config.toml
n_layer = 13
d_model = 896
n_head = 14
n_kv_head = 14
head_dim = 64
d_mlp = 5376
vocab_size = 50257
activation = "gelu"
norm = "layernorm"
norm_place = "pre"
norm_eps = 1e-05
positions = "alibi"
qk_norm = false
attn_scale = 0.125
bias = "all"
tie_embeddings = true
parallel_block = false
init = "normal"
init_std_qkv = 0.0184
init_std_o = 0.0184
init_std_up = 0.0184
init_std_down = 0.0
optimizer = "adamw"
lr = 0.000396
lr_mult_o = 1.5
beta1 = 0.9
beta2 = 0.95
lr_head = 0.00443
grad_clip = 0.5
warmup_steps = 249
schedule = "wsd"
decay_fraction = 0.788
decay_shape = "linear"
final_lr_fraction = 0.0
batch_tokens = [65536, 131072, 262144]
seq_len = 1024
doc_mask = true
train_tokens = 761900000
steps = 5666
dataset = "wikipedia_en"
MLP neurons of a small language model. Each row is named by its layer, matrix (up: input weights) and neuron, and shows model dimensions 560-655. Each number is 128 + 32 x the weight over its row's rms, rounded and kept within 0 to 255.
Before each neuron's rows, "fires in" lists the words (lower case) most often at its 100 highest values on Wikipedia text that the model never trained on. A number after a token or word is its count.

fires in: "of" 16, "by" 12, "for" 12, "a" 8, "to" 6
L7.up3169 [156 140 160 103 109 194 103 143 126 145 205  99 102 117 207 152 122 124 107 152 123  93 120 152 131 148 153 130 149 151 139 255 116 146 120 135 137 183 117  99  98 108  50 144 139 138 142 151 160 118 137 101 126 145 137  83 115 125  68 111 193 109  96 158 152 118  96  96 127 139 126  94 114 132 107 132 136  97 159 155 128 109 112 148 166 107 175 107 121 150 116 143 100 109  88 179]

fires in: "of" 60, "and" 15, "the" 6, "to" 5
L7.up5113 [142 102 139 132  92 171  71 138  61  94 184 120 145 140 156 152 155  89 115 144 147  97 104 181 121 165 117 178 145 155  42 126 122 118 107 119 105 129 171 172 147 177  84 118 138 107 100 152  91 168 136 155 134 118 117 105 115  80  95  82 143  81  64 131 210 186  90 108 150 161  78 133 120 127 109 180 128 117 124 154 119 168  80 143 161  63 107 134  86 139 102 147 124  65  60 123]

fires in: "of" 40, "download" 6, "the" 5, "world" 4
L7.up2845 [169 117 174 166 167 124 108  92 151 128 154 122 128 170 142 144  65  78 126 136 182  95 119 154 142 164 128 182 136 205 119 129 169 154 158 156 114 128 105 131  99 105  52  59 148 108 177 115 115  98 161 118  85 124 145 147 106 131 105 196  86 116 144 130 122 164  67 113  97  75 139 149 138 110 163 140 151  98 114  87  84 136  96  94  93 116 141 146 154  78 163 115 104 108 105 162]

fires in: "including" 20, "being" 8, "are" 8, "in" 7, "to" 7, "by" 7
L7.up3404 [175 118  85  92 155 145  74 124 127  87 141  93 114 115 159 139 117 194 139 116 172 110 133 169 138 172 173  37 134 153 143  83  88 155  99 146 166 123 120 138 149 145 105 154 170 142 140 104 135 139 133 120 151 122  62 148 150  78 140 139 165 163 134  90 161 147 174 123  84 107 110 103 115  96  93 160  99  97 140  89 181 138 121  76  98 107 163 142 109 158  46 103 112 117 183 139]

fires in: "and" 25, "of" 22, "in" 17, "from" 7, "with" 4, "being" 4
L7.up511 [136 141 151 179 124 219  61 127 168  98 181 117 141 152 108 106  84 161 126 130 144 160 189 158 143 173 104 131 151 156  78 127 116 125 118 128 158 142 109 173 139 179 106 108 131 146 128 103 135 153 126 110 140 123 114 191 134 159  72 106 117  68  90 164 132 149 108 124 131 158  78  93 130 141 130 188 126 114 168 146  86 110 110  81 207  89 161 114 181 133 116 140  82 107 108 137]

fires in: "and" 72, "of" 6, "to" 6
L7.up192 [113 123  99 154 120 163 165 124 176 130 159 127 135  33 130 129  29 162 137  80 141 196 141 105 120 111 125  90 106 161 140  85 199 138 130 115 133 133 144  94 125 150  53 167 142 166  73 110 128 130 120  70 120 132 110 117 117 149 111 181 145 165 105 139 150 133 169 106 127  94  76 141 164 128 201 151 140 155 221 163 152  98 118 133 130 110 158  88  75 172 187 134  64 146 134 115]

fires in: "united" 51, "of" 7, "world" 7, "mid" 5, "career" 4
L7.up1959 [ 99 153 137 107  96 212  76 124 154 116 176 130 155 177 151 107 131 114 163 137 133  93 132  98 105 117 177 129 155 194 143 143 131 107  78 176  83  91 146 123 107 105  98 108 125 128 165 147 156 168 115 114  88 117 187 158  99 200 110 118 163 118 136 165  86 125 104 155 106 109 117 181 116 108 140 112 126 110 150 159 162 118 128 131 148 162 105 124 110 102 164 138 131  66 165 181]

fires in: "that" 27, "with" 23, "in" 13, "those" 6, "to" 5
L7.up949 [106 100 120  86  93 132 147 146  87  93 198 125 113  84 123  78  69 161 123 150 137 173 140 167 120 124  88 137 150 120 133  77  91  97 113  92 174 100 109 140 164  82  80 138 115 172 131 104 143 129 126 116 122 150 142 131 127  82  94 121 185 143 101 102 118 211  83 168 151 119 129 133 136 120 113 123 110 145 145  82 165 172 155 133 130 166 139 172 166 121  14 116 100  30 175 157]

fires in: "of" 18, "for" 14, "new" 12, "to" 9, "the" 5
L7.up553 [137  87 148 141 121 180  48 117 172 118 135 145  67 123 128 134 128  91  96 111 112 137  98 131 176 117  83 137  99 156  99 161 151 183 107 168 122 146 104  95  83  73 106 116 105  53 147 118  65 104 160  81  69 124  80 140  88 141 146 131 134 127  75 148 141 157 107  92 101  55 131 177  57 137 124 128 132 178 137 118 123  85 128 125 131  86 100 116 121 122 127 131 101  97 117 135]

fires in: "to" 79, "in" 6, "by" 4
L7.up2891 [201 136 104 139  54 148 111 124 173  87 131 121 148  90 183 134 130 148 139 144 158 106 106 137 192 167 160 107  88 100 110 132 150 193 135 174  97  92 187 137 174 140 161 104 163 126 133 129  99 121 123 131 123  87  97 132 192 123  82 145 176 131 172 115 108 164 166  98 105  90 149 119 135 116  87 160 127 103 188 106 169  68 128 165  83  80 160 109 181 140 106 114 125  85 215 121]

fires in: "of" 34, "with" 7, "to" 6, "the" 6, "non" 5
L7.up2380 [105 178 135 167 139 125  96 115 149 139 124  58 106 159 146 131 126  27 127 177 147 144 128 120  97 134 138 145 169 117 131 151 115 121 142 154  95  85 142 108 171 152  67 136 115 106 163 100 109 149 165 134  93 101 146 150 115 169 141 167 185 110 128 141 136  92 117 105 141 119 138 104 124  98  99 145 106 100 113  50 140 154 114 145 121 133 109 142 131 169 206  88  89  74 121 172]

fires in: "and" 24, "2002" 12, "to" 9, "for" 8, "2022" 5
L7.up429 [113 111 139  90 129 183 141  31 159  89 139 117 109 121 127 133 114 133  83 122 122 163 160 164  86 141 107 111 135 151  90 173 159 197  85 113 144  88 119 111  88 106  91 108 112 123  98 118 156  84  68 128 132  78 197 137 143 116  90 144 129 160 157 131 160 143 102 119  86  99  85 146 148 124 118 136 133  86 174 164 140 215  87  83 137 107 126  33 101 126 140 170 153 130  91 140]

fires in: "to" 16, "that" 12, "and" 11, "it" 5, "sebastián" 4, "scott" 4
L7.up1905 [120 141 114 129  49 138 123  94 119 127 206 156  46  62 123 154 115 129 116  59 166 100  92 133 161  97 169  89 156 132 138 135 130 103 140 135 140 111 122 128 156 156  76 120 143 139 104 120  93 132  88 162 159 141 164 178 132  88 112  74 144 132 202  65 201 106 150 157  87 154  70 105 155  68 196 140 123 113 123  91 194 160 109 115  76 139 152 150 189 155 119 178 173  98 140 134]